From a checkpoint of a small transformer trained on Wikipedia: no biases in attention or MLP.
MLP neurons of a small language model. Each row is named by its layer, matrix (gate and up: input weights) and neuron, and shows model dimensions 357-452. Each number is 200 + 20 x the weight over its row's rms, rounded and kept within 0 to 999. A neuron's up and down rows have the sign that makes its largest values positive.
A block is one neuron, or neurons of one layer that tend to fire together. After each block is what it responds to, as a language model described it from the Wikipedia text at the highest values.

L3.gate162,172,178,217,208,190,166,215,180,201,191,209,172,233,186,195,196,214,178,205,233,216,191,196,163,225,174,171,225,220,229,181,203,189,205,223,186,214,180,210,228,230,207,200,219,199,193,227,190,191,183,186,202,158,208,161,213,223,203,226,206,164,208,151,208,190,186,219,195,235,206,222,216,148,196,206,196,218,242,185,182,191,150,202,196,207,216,198,192,198,233,230,178,216,175,184,229
L3.up162,181,213,203,194,167,183,238,202,177,201,220,218,209,210,193,216,235,176,184,196,193,200,191,215,189,229,168,192,195,213,211,231,201,228,220,141,216,164,202,212,158,209,165,207,188,195,201,203,204,186,195,203,207,206,173,226,213,176,212,234,205,235,191,229,220,223,207,196,184,184,187,211,170,176,171,187,185,204,206,205,180,175,197,194,216,172,186,236,179,228,200,170,201,144,183,201
L3.gate180,165,200,208,194,172,208,193,209,223,190,198,199,234,214,211,199,248,206,196,190,183,209,219,192,228,204,214,189,190,204,206,185,183,169,230,204,222,204,180,211,214,152,205,196,209,169,203,193,197,188,199,194,214,184,178,176,200,207,228,220,218,202,220,176,174,220,191,201,206,169,205,188,186,190,191,192,215,197,188,185,189,187,177,216,204,199,177,196,155,222,195,187,202,241,183,156
L3.up180,223,191,226,233,161,219,205,176,153,207,210,186,195,207,237,204,241,193,210,221,193,177,202,217,207,200,207,179,198,200,216,209,204,192,229,224,180,180,169,201,191,198,200,199,154,190,183,195,200,224,220,232,196,176,162,236,188,197,184,202,194,188,194,209,154,210,184,219,194,227,191,195,196,215,173,211,168,190,229,196,195,238,208,177,230,210,192,225,203,225,210,199,195,172,215,196
L3.gate541,203,205,215,182,198,200,213,220,205,186,227,191,189,181,221,206,222,175,214,199,182,163,162,244,203,223,186,171,187,203,221,190,217,221,219,232,192,174,184,182,202,188,226,203,197,191,213,221,186,156,193,205,192,217,221,212,173,201,232,192,203,214,179,214,184,196,209,200,202,188,162,202,209,205,179,186,218,183,179,214,181,171,210,232,228,205,224,223,182,204,185,231,212,207,159,214
L3.up541,200,194,190,203,204,160,162,216,191,209,195,211,184,211,187,197,193,200,175,224,201,194,182,220,213,206,173,190,190,188,184,224,230,201,200,182,225,176,184,231,203,182,231,206,207,160,224,215,200,229,199,196,180,186,207,213,192,211,215,229,192,206,193,176,209,204,197,191,227,208,214,177,238,190,230,182,210,215,172,166,151,168,221,225,192,170,218,195,196,234,199,197,193,173,199,194
L3.gate859,216,227,194,185,220,198,203,164,214,191,203,165,214,198,190,218,165,209,227,197,181,216,236,191,191,211,200,244,213,208,231,218,178,211,174,201,228,196,171,190,199,207,228,176,182,216,185,177,222,202,224,173,216,205,212,181,213,236,226,156,210,225,196,224,230,223,168,189,194,203,179,193,206,173,212,204,168,223,167,204,168,198,202,207,203,198,198,204,217,231,210,150,194,170,217,206
L3.up859,231,223,181,201,171,194,238,196,198,204,190,207,217,194,199,203,184,211,205,203,219,179,189,217,185,214,196,197,179,203,224,171,206,218,238,219,183,183,212,197,205,207,185,209,213,229,241,186,181,196,204,236,195,230,201,219,205,212,204,199,201,223,230,177,161,207,202,222,184,178,221,243,159,186,200,210,186,166,190,226,162,206,235,227,214,204,219,202,198,217,210,202,212,209,224,222
L3.gate1079,238,256,179,189,164,214,222,201,196,189,173,193,201,214,220,241,188,196,187,194,185,231,183,204,202,203,204,196,202,215,243,171,216,229,213,209,165,215,208,219,179,226,200,192,180,207,213,164,208,188,202,166,231,177,197,223,193,231,230,157,174,222,169,199,203,216,178,209,191,226,190,227,226,184,201,210,169,203,198,218,196,194,188,205,199,221,211,180,175,193,182,170,184,176,214,206
L3.up1079,176,183,213,177,223,176,196,187,184,196,198,194,207,181,177,193,245,213,195,187,197,195,179,179,176,189,201,167,195,198,200,214,194,178,215,207,258,146,210,192,206,195,214,203,212,180,211,192,198,215,193,152,185,209,189,193,211,221,223,221,194,210,204,220,201,190,175,224,196,184,229,195,204,199,175,185,218,224,195,215,209,205,227,197,211,206,213,180,202,193,220,226,179,231,218,245
L3.gate1378,187,179,205,185,198,184,213,192,182,202,194,211,195,193,231,174,202,181,196,220,204,193,192,265,200,224,148,190,235,199,191,200,190,191,221,181,217,214,172,213,185,207,224,211,196,183,194,202,194,194,232,227,184,221,194,217,208,204,243,200,190,171,208,210,177,201,212,213,185,237,192,190,221,202,224,166,200,186,225,171,199,187,177,197,187,213,190,212,182,210,191,220,225,213,152,213
L3.up1378,198,188,249,194,159,182,201,225,219,193,180,200,203,197,196,212,171,192,219,133,208,210,193,181,198,220,196,225,192,190,193,155,179,225,202,226,223,182,190,230,222,203,214,194,197,207,194,211,188,179,196,221,230,236,221,203,241,225,223,187,215,164,192,211,224,190,184,251,180,194,202,177,203,198,195,217,179,208,225,191,179,189,212,166,191,199,208,203,224,227,224,211,177,204,220,227
L3.gate1558,199,234,225,212,163,208,194,202,222,208,210,167,209,193,198,215,204,205,278,229,176,252,193,223,199,199,198,181,164,209,189,241,245,192,168,173,194,187,195,169,182,211,212,197,224,219,180,204,196,189,208,214,202,187,181,182,182,237,206,204,218,217,205,226,197,178,195,215,202,213,223,203,227,187,183,197,216,215,201,185,199,191,203,223,171,222,166,184,187,202,207,217,192,224,176,191
L3.up1558,212,181,218,168,151,210,228,166,175,199,210,245,214,213,216,224,209,210,226,190,198,211,201,189,201,190,194,182,204,203,190,201,190,174,172,209,181,195,173,194,203,224,213,196,178,197,201,209,177,204,209,207,170,213,203,179,208,241,214,198,180,208,171,213,216,198,185,205,184,224,198,215,197,214,196,208,214,204,224,206,215,145,165,199,225,197,228,172,210,202,213,205,203,177,219,232
L3.gate2625,188,204,217,197,210,176,198,182,201,177,191,156,201,185,219,206,207,191,201,204,249,187,192,216,224,202,249,224,208,195,185,199,221,181,189,193,227,226,175,225,180,213,203,204,207,218,165,190,200,204,194,192,205,167,200,156,193,225,225,188,190,200,187,212,197,201,214,195,207,218,208,189,199,179,209,206,221,244,186,210,185,220,187,182,187,210,161,229,196,211,184,168,200,193,193,169
L3.up2625,206,215,203,216,199,210,234,163,272,177,193,186,198,212,229,223,223,171,199,239,233,201,186,215,206,188,217,204,186,209,212,203,190,224,174,180,187,226,173,174,171,217,196,176,207,169,205,190,206,180,173,212,182,202,218,177,204,191,210,212,209,214,185,180,243,211,191,188,217,208,216,203,184,189,178,214,197,192,166,216,197,221,161,195,216,189,200,223,210,207,194,202,196,181,221,202
Academic degree mentions

L5.gate1021,227,190,226,208,218,198,165,192,190,223,200,178,220,222,179,189,201,208,180,215,182,179,193,221,193,174,208,191,185,161,179,159,168,201,210,165,183,196,207,190,207,176,211,185,197,237,205,202,195,207,207,168,220,196,172,216,201,207,196,194,214,218,205,199,214,239,186,207,177,166,200,177,211,237,232,238,201,187,188,194,167,191,203,238,178,181,154,185,152,165,195,198,209,162,198,227
L5.up1021,189,195,241,201,165,176,216,175,180,186,204,224,202,174,213,188,174,226,173,211,202,181,194,198,184,193,211,159,145,186,228,196,156,199,177,222,197,189,202,166,152,172,203,223,237,192,225,203,202,184,187,198,175,217,189,202,206,222,177,171,199,207,192,190,201,169,149,206,176,227,226,194,246,189,194,214,212,188,209,182,190,198,201,190,233,181,216,190,202,157,238,161,196,227,206,215
L5.gate1279,222,191,197,173,196,175,190,208,198,207,207,205,187,211,197,154,203,203,204,207,185,219,165,201,224,225,173,215,226,223,213,209,193,203,177,189,168,191,197,230,232,194,192,216,194,224,185,201,210,191,221,196,187,190,169,195,200,184,188,178,214,185,195,172,222,176,185,194,205,168,200,193,183,205,205,218,164,191,179,190,187,180,178,241,200,190,182,185,215,205,185,177,209,209,207,257
L5.up1279,188,211,200,211,197,199,188,148,222,224,207,222,200,210,218,176,197,218,187,216,186,205,206,199,179,219,193,170,207,167,175,201,203,201,189,244,191,183,231,181,196,193,178,233,179,185,212,198,193,175,170,197,187,179,193,172,199,238,207,188,173,200,152,168,197,207,193,189,199,177,189,191,255,187,200,201,197,190,187,190,229,191,174,178,216,233,191,162,205,182,190,208,189,199,232,207
Range-start final digits

L4.gate534,190,211,208,187,175,198,176,172,207,185,236,237,199,209,207,238,194,192,169,182,202,208,211,252,193,223,192,147,209,207,199,217,156,210,225,198,221,203,195,198,193,232,223,225,180,197,219,200,221,206,186,169,246,189,161,215,239,231,224,174,216,195,195,209,218,196,227,197,202,184,222,159,230,212,213,164,198,192,175,213,191,190,203,240,170,220,155,209,193,170,203,203,204,214,193,206
L4.up534,205,224,206,195,231,213,182,198,195,167,240,197,204,203,157,194,221,215,192,205,233,210,185,191,190,188,194,218,171,206,206,193,234,224,209,197,201,184,171,219,224,189,221,203,202,186,217,206,190,222,213,183,177,167,176,217,203,207,232,196,199,196,197,200,181,201,160,193,207,210,195,200,172,227,183,181,190,142,212,227,166,164,180,192,216,191,189,195,183,189,186,179,213,194,188,201
L4.gate1268,183,202,189,184,198,179,143,196,210,177,197,195,202,208,173,194,203,192,187,206,206,201,187,220,185,209,210,206,193,207,212,235,182,166,233,251,214,221,225,203,172,207,188,197,165,222,257,189,205,196,203,192,166,204,158,170,228,235,216,208,199,241,163,183,226,239,248,250,182,147,216,197,228,199,211,211,225,197,207,206,198,251,205,221,172,197,209,190,187,195,184,211,203,213,204,216
L4.up1268,215,180,219,205,233,234,173,193,188,238,213,229,211,196,206,183,203,172,210,206,177,218,212,248,207,208,170,209,254,196,172,157,202,186,202,226,218,182,177,193,202,182,203,186,184,195,216,201,219,197,184,183,202,214,214,184,184,213,184,213,196,176,168,206,222,175,254,239,240,195,203,202,228,230,178,219,202,201,196,197,176,178,186,181,175,183,187,211,137,207,215,194,176,217,233,196
L4.gate1375,183,220,189,169,190,193,152,203,184,194,200,196,170,205,239,232,226,202,173,239,208,191,190,223,208,218,229,180,217,181,221,190,223,213,245,226,196,205,202,232,211,183,213,202,180,199,205,263,193,217,193,172,177,186,200,224,199,208,236,219,189,204,220,218,167,213,244,200,197,196,153,187,186,181,180,186,206,208,190,207,176,210,204,196,164,226,240,193,212,219,190,183,140,186,193,199
L4.up1375,220,221,222,198,210,218,172,208,165,218,192,202,184,211,212,199,157,180,186,237,229,166,217,229,207,222,204,201,231,176,187,202,213,235,206,184,206,213,177,239,184,192,215,162,184,201,212,208,218,214,214,222,222,158,176,223,226,216,229,227,210,187,211,144,193,179,190,224,211,180,221,180,211,233,217,196,219,187,175,236,196,172,183,214,248,181,212,222,200,189,231,200,209,196,157,206
L4.gate2738,215,213,237,204,180,207,170,219,242,184,225,170,185,183,181,191,219,197,186,201,172,194,206,202,198,220,182,191,198,190,191,200,228,208,231,224,199,181,178,219,208,209,204,207,227,222,197,208,196,181,176,164,227,182,185,217,193,187,177,199,191,199,189,188,194,188,172,206,182,217,206,152,169,205,175,196,236,190,176,213,221,207,206,197,212,168,190,199,201,235,219,223,174,240,229,208
L4.up2738,199,223,183,207,189,201,187,216,222,188,214,191,213,193,202,179,218,202,182,220,222,234,175,191,186,220,186,201,250,193,188,219,213,187,193,224,205,194,161,180,200,193,183,190,210,195,191,169,198,201,191,171,184,181,198,195,186,177,203,189,188,204,190,181,182,247,223,185,219,223,227,192,196,204,200,217,172,190,182,218,174,217,239,208,201,203,160,183,205,213,204,182,191,210,236,209
Education prepositions; year digits

L3.gate289,210,196,231,204,190,179,228,183,220,180,207,172,177,182,214,193,217,196,223,198,206,178,191,200,197,214,201,193,189,205,184,223,205,209,198,193,174,189,232,188,167,233,213,218,207,188,162,237,188,191,181,171,209,183,199,206,227,210,209,218,208,193,246,194,205,223,194,224,212,188,219,193,246,215,203,238,216,214,155,190,182,212,205,170,166,196,182,224,234,176,208,207,197,197,194,203
L3.up289,209,202,210,210,197,175,220,223,188,197,184,212,221,210,227,212,168,187,196,194,205,225,199,214,192,175,221,180,194,236,192,196,199,143,180,202,211,170,203,165,232,195,193,165,175,226,191,203,223,180,186,150,206,173,217,167,193,193,204,187,196,205,177,144,190,193,228,224,184,219,207,201,183,195,185,203,216,220,189,175,177,209,216,197,209,207,220,146,198,192,205,177,186,205,193,186
L3.gate994,202,188,184,187,217,228,201,206,223,199,200,198,202,154,207,196,202,215,205,190,192,202,196,186,233,174,232,208,204,174,209,208,217,235,217,211,178,206,213,192,220,190,200,212,184,184,190,198,203,210,188,230,233,189,219,210,204,213,172,233,214,225,196,185,227,206,218,211,207,207,198,173,217,186,176,187,202,204,182,203,229,186,229,186,181,242,199,187,198,204,147,218,203,183,171,176
L3.up994,201,220,208,186,206,207,197,174,220,200,190,224,198,198,196,190,232,212,203,187,196,221,203,191,204,217,195,171,196,201,190,176,189,205,220,191,190,203,188,198,195,156,189,176,181,185,206,202,215,222,217,207,192,204,202,202,199,227,198,241,195,213,202,214,201,196,189,179,213,193,188,209,194,188,232,198,185,169,184,193,224,207,187,217,195,185,186,220,206,192,203,186,161,224,226,218
L3.gate1171,220,203,212,172,218,198,191,187,202,221,254,190,188,215,220,222,225,222,202,198,215,188,174,197,217,208,200,173,207,198,210,200,194,206,197,192,171,210,225,203,214,181,196,221,190,237,181,190,175,221,236,190,206,225,188,187,214,212,201,206,219,208,190,233,210,186,191,190,208,203,197,200,204,180,182,169,212,181,197,200,156,161,208,226,200,220,199,189,171,185,183,180,171,219,248,179
L3.up1171,211,209,196,192,217,232,221,203,184,194,186,205,204,213,159,183,183,218,191,197,189,204,191,203,220,203,197,185,191,195,208,167,184,202,174,217,189,194,169,176,201,176,170,207,234,205,193,197,209,176,174,213,208,176,247,202,169,238,198,199,190,183,184,183,172,161,220,211,182,216,201,196,229,220,210,187,208,166,200,200,191,163,153,204,207,241,212,194,208,238,190,187,185,218,211,180
L3.gate1209,238,221,194,184,204,233,200,217,191,228,199,187,188,203,203,201,221,201,221,189,191,214,204,191,179,197,210,198,200,218,191,201,186,183,197,236,190,223,235,193,195,199,194,204,198,218,173,173,172,249,213,206,218,220,209,198,240,225,184,206,234,213,218,228,187,189,207,168,231,196,186,171,219,195,178,172,205,177,163,229,193,176,212,172,187,217,207,185,179,185,193,195,176,219,172,205
L3.up1209,206,182,209,181,186,185,194,216,181,186,208,201,162,191,160,208,169,216,200,205,215,165,179,174,227,186,185,187,169,215,236,223,228,181,216,220,171,201,164,208,162,192,189,193,198,196,187,227,179,213,189,217,210,210,187,215,241,198,215,203,185,230,198,192,211,180,220,176,207,204,198,233,205,195,211,234,195,180,166,184,210,194,228,167,170,169,183,226,181,181,197,257,190,189,211,219
L3.gate1531,194,209,236,220,219,178,197,201,205,211,179,176,161,197,209,170,237,214,198,227,205,194,193,210,221,209,215,152,214,199,202,204,177,205,190,208,199,202,201,184,201,205,210,215,170,178,171,193,194,178,215,183,238,186,208,227,191,277,247,187,171,242,177,234,169,190,170,209,179,185,237,170,194,178,212,195,209,166,167,179,198,198,195,200,167,222,180,178,165,188,198,206,201,224,169,221
L3.up1531,212,205,196,205,190,231,178,173,196,199,242,185,198,197,215,185,208,206,189,206,207,231,216,201,230,214,177,188,199,166,205,191,232,177,217,176,219,177,174,191,201,239,187,192,215,198,205,215,214,186,223,211,193,217,207,220,205,204,192,228,192,206,184,204,185,269,184,223,184,231,209,175,188,214,211,243,196,197,207,198,190,201,210,220,182,200,188,166,121,201,155,173,202,198,222,179
L3.gate2197,200,221,207,184,192,200,186,222,223,182,197,184,186,192,211,168,186,203,179,194,192,197,169,201,201,193,239,231,178,204,234,168,179,160,189,206,186,167,206,170,176,163,208,167,187,193,181,189,203,179,223,237,226,183,183,154,176,224,165,230,217,243,174,212,226,189,198,206,199,181,214,192,226,186,228,231,241,189,183,187,228,216,205,195,235,197,197,221,192,220,205,215,167,186,226,220
L3.up2197,218,169,202,189,188,206,227,235,232,207,213,209,210,229,184,212,194,170,190,179,228,236,166,226,212,231,203,183,234,227,209,187,201,186,191,220,209,238,201,195,204,168,170,202,170,181,167,198,164,210,228,197,221,200,184,215,215,223,201,181,230,175,168,187,200,171,178,206,207,190,229,209,203,218,256,191,209,141,198,205,190,219,202,186,245,170,226,233,206,235,189,209,193,175,179,213
L3.gate2336,172,202,190,177,213,212,205,207,181,202,204,175,201,194,182,209,217,178,262,180,206,187,191,204,240,231,226,189,198,200,176,185,196,215,235,212,192,185,182,221,172,193,194,208,222,204,187,190,194,207,168,166,222,211,214,184,176,228,189,170,196,185,207,165,220,203,221,198,194,182,209,177,216,190,219,204,246,186,193,177,211,210,190,229,146,193,189,210,182,179,194,237,193,222,208,187
L3.up2336,214,206,225,231,221,215,199,201,196,212,183,224,171,215,179,177,206,203,215,197,219,195,200,206,225,178,212,220,211,204,173,196,193,185,208,217,184,202,210,196,183,224,209,224,177,181,160,214,186,194,205,196,163,197,188,167,184,190,188,200,202,174,225,187,196,158,212,194,182,188,194,223,233,167,202,191,214,195,242,198,238,183,181,174,159,209,195,155,168,189,177,174,200,195,204,186
L3.gate2626,199,186,219,222,198,235,202,192,233,215,234,207,200,231,207,190,201,220,185,190,214,240,185,196,196,208,194,237,167,211,210,222,191,168,236,220,167,191,215,204,197,194,202,193,207,198,218,232,168,194,209,194,205,182,194,213,194,191,189,187,170,177,192,201,226,182,195,209,210,157,175,206,221,190,199,207,193,216,201,196,215,196,207,195,210,216,216,182,209,162,190,167,178,191,216,206
L3.up2626,232,210,161,198,195,223,189,198,209,173,213,207,211,201,182,225,193,190,167,203,232,212,183,191,196,206,203,213,221,168,236,172,189,225,204,191,194,199,207,212,191,180,177,183,186,222,168,187,208,229,181,180,217,191,191,221,189,187,195,173,200,193,174,217,211,183,195,215,211,159,235,211,206,178,218,212,220,213,190,173,162,175,227,185,221,202,197,210,200,185,170,185,214,158,192,192
Final digit of years

L4.gate429,204,212,198,215,202,227,164,217,193,191,201,225,182,232,209,187,208,192,207,204,181,175,191,179,188,154,229,184,172,207,189,221,231,214,222,171,175,173,213,189,151,161,211,193,194,181,179,202,202,179,195,171,191,186,193,211,192,189,212,210,224,216,169,211,210,185,164,176,204,199,227,223,207,212,200,194,198,224,200,181,200,231,215,216,186,222,174,216,216,186,157,230,195,186,171,165
L4.up429,177,203,195,193,240,184,209,172,186,178,218,165,224,255,220,201,193,192,182,198,208,207,189,200,197,226,230,188,214,241,202,169,196,186,187,184,212,196,190,211,204,175,234,186,176,179,228,186,221,223,191,232,223,212,157,222,198,194,203,209,210,193,205,212,187,209,178,166,210,196,225,213,191,217,177,164,202,195,208,219,185,202,196,195,202,195,171,217,198,173,177,205,153,171,185,191
L4.gate1264,182,220,165,192,180,182,209,171,184,190,196,189,206,214,216,191,178,196,174,216,179,196,229,183,183,208,206,173,219,206,167,187,200,157,200,214,175,222,212,209,211,194,214,198,161,182,204,204,170,200,179,208,164,202,163,208,192,203,224,151,209,224,149,191,197,201,179,182,183,173,181,223,165,208,209,202,172,219,195,188,185,199,203,168,220,186,170,200,171,220,198,190,161,241,190,195
L4.up1264,224,189,222,210,198,217,196,190,228,219,199,195,221,173,190,187,217,181,200,207,196,154,214,221,213,161,235,207,247,194,193,182,177,206,156,181,213,171,206,153,179,201,186,174,184,216,224,185,235,226,238,227,218,220,204,207,202,205,184,183,202,185,192,176,247,215,195,183,202,212,187,194,169,179,186,198,220,206,171,214,211,199,152,209,217,212,179,245,209,186,191,198,191,197,212,193
L4.gate1988,211,172,204,227,237,181,204,224,214,225,184,188,240,216,218,218,213,163,189,220,203,203,222,190,185,196,192,172,169,187,197,153,212,212,226,235,163,187,205,206,188,180,252,179,192,216,188,175,191,173,200,214,245,177,191,221,199,183,224,210,218,184,177,148,134,186,183,188,201,194,208,192,190,198,224,193,168,175,209,205,190,236,212,174,181,186,210,206,204,202,177,180,221,197,203,188
L4.up1988,208,236,231,202,213,200,199,210,208,173,184,207,181,190,199,181,209,199,197,220,208,218,191,187,217,207,207,227,218,198,213,198,190,169,235,186,218,193,219,167,172,190,232,226,189,219,197,183,196,176,187,228,195,181,238,211,186,192,181,190,217,212,204,187,211,219,165,167,231,233,212,178,193,209,197,199,185,221,196,174,191,194,220,208,245,177,188,229,210,198,163,208,174,191,233,205
L4.gate2741,226,233,229,170,241,219,219,202,168,207,198,182,210,164,205,164,229,209,166,224,201,181,183,171,215,182,197,196,194,204,217,178,206,200,215,174,166,181,211,195,191,188,207,227,173,214,183,228,178,191,198,192,238,189,219,196,214,274,195,192,199,247,172,220,164,246,181,168,215,185,200,183,190,194,206,213,207,205,197,166,207,200,203,177,175,211,204,213,202,219,184,193,181,200,195,190
L4.up2741,208,183,207,224,220,183,167,227,193,196,206,230,232,224,223,208,201,214,224,191,190,192,179,208,195,172,222,235,174,151,184,200,193,215,228,161,176,206,233,139,224,196,207,205,177,203,184,205,202,221,184,193,216,227,227,213,208,224,195,203,218,196,205,171,231,161,190,185,205,201,227,187,232,217,194,198,206,212,181,208,202,175,202,224,225,232,192,225,204,231,209,185,169,193,192,197
Fixed phrases and dates

L5.gate701,198,180,222,216,192,204,187,200,189,215,242,213,208,198,230,220,237,214,233,260,201,190,205,218,206,204,215,219,204,178,203,172,182,190,238,217,213,210,164,193,215,176,188,181,194,195,202,226,215,206,201,216,206,199,189,182,182,203,203,166,199,208,198,228,182,191,213,193,208,226,182,177,160,216,203,175,187,190,216,194,164,179,174,202,177,218,207,214,199,188,198,205,195,195,183,209
L5.up701,190,183,191,194,206,183,169,202,164,199,204,162,224,186,194,224,206,210,190,200,194,202,211,229,177,194,191,212,192,235,172,189,175,209,217,191,201,219,207,206,229,212,207,230,207,209,169,179,232,206,206,206,212,185,176,192,226,196,240,197,193,186,205,195,176,239,213,184,229,168,210,188,198,197,212,204,209,176,171,209,203,171,197,217,172,190,223,203,148,203,203,204,189,176,215,194
L5.gate1014,189,190,218,161,213,196,170,198,203,197,229,213,191,199,225,215,210,200,177,205,178,179,214,187,201,226,191,217,195,190,212,184,217,207,229,197,217,212,224,229,196,195,200,206,222,205,232,193,201,180,204,194,203,176,211,192,189,220,200,189,189,228,193,193,196,220,192,219,231,218,202,163,227,184,190,158,224,214,170,196,185,203,133,173,189,197,181,222,162,202,201,218,172,187,171,197
L5.up1014,216,173,239,196,224,185,207,208,208,167,213,230,196,212,176,192,245,238,206,217,161,237,179,209,210,191,203,231,213,198,174,216,202,174,233,201,241,200,193,200,242,204,215,225,205,231,216,196,198,193,170,235,178,214,174,201,174,194,179,158,195,196,230,195,193,206,187,194,204,186,193,225,208,191,222,213,188,198,233,215,159,145,181,237,190,191,180,184,170,205,180,202,212,149,195,248
Degrees and awards earned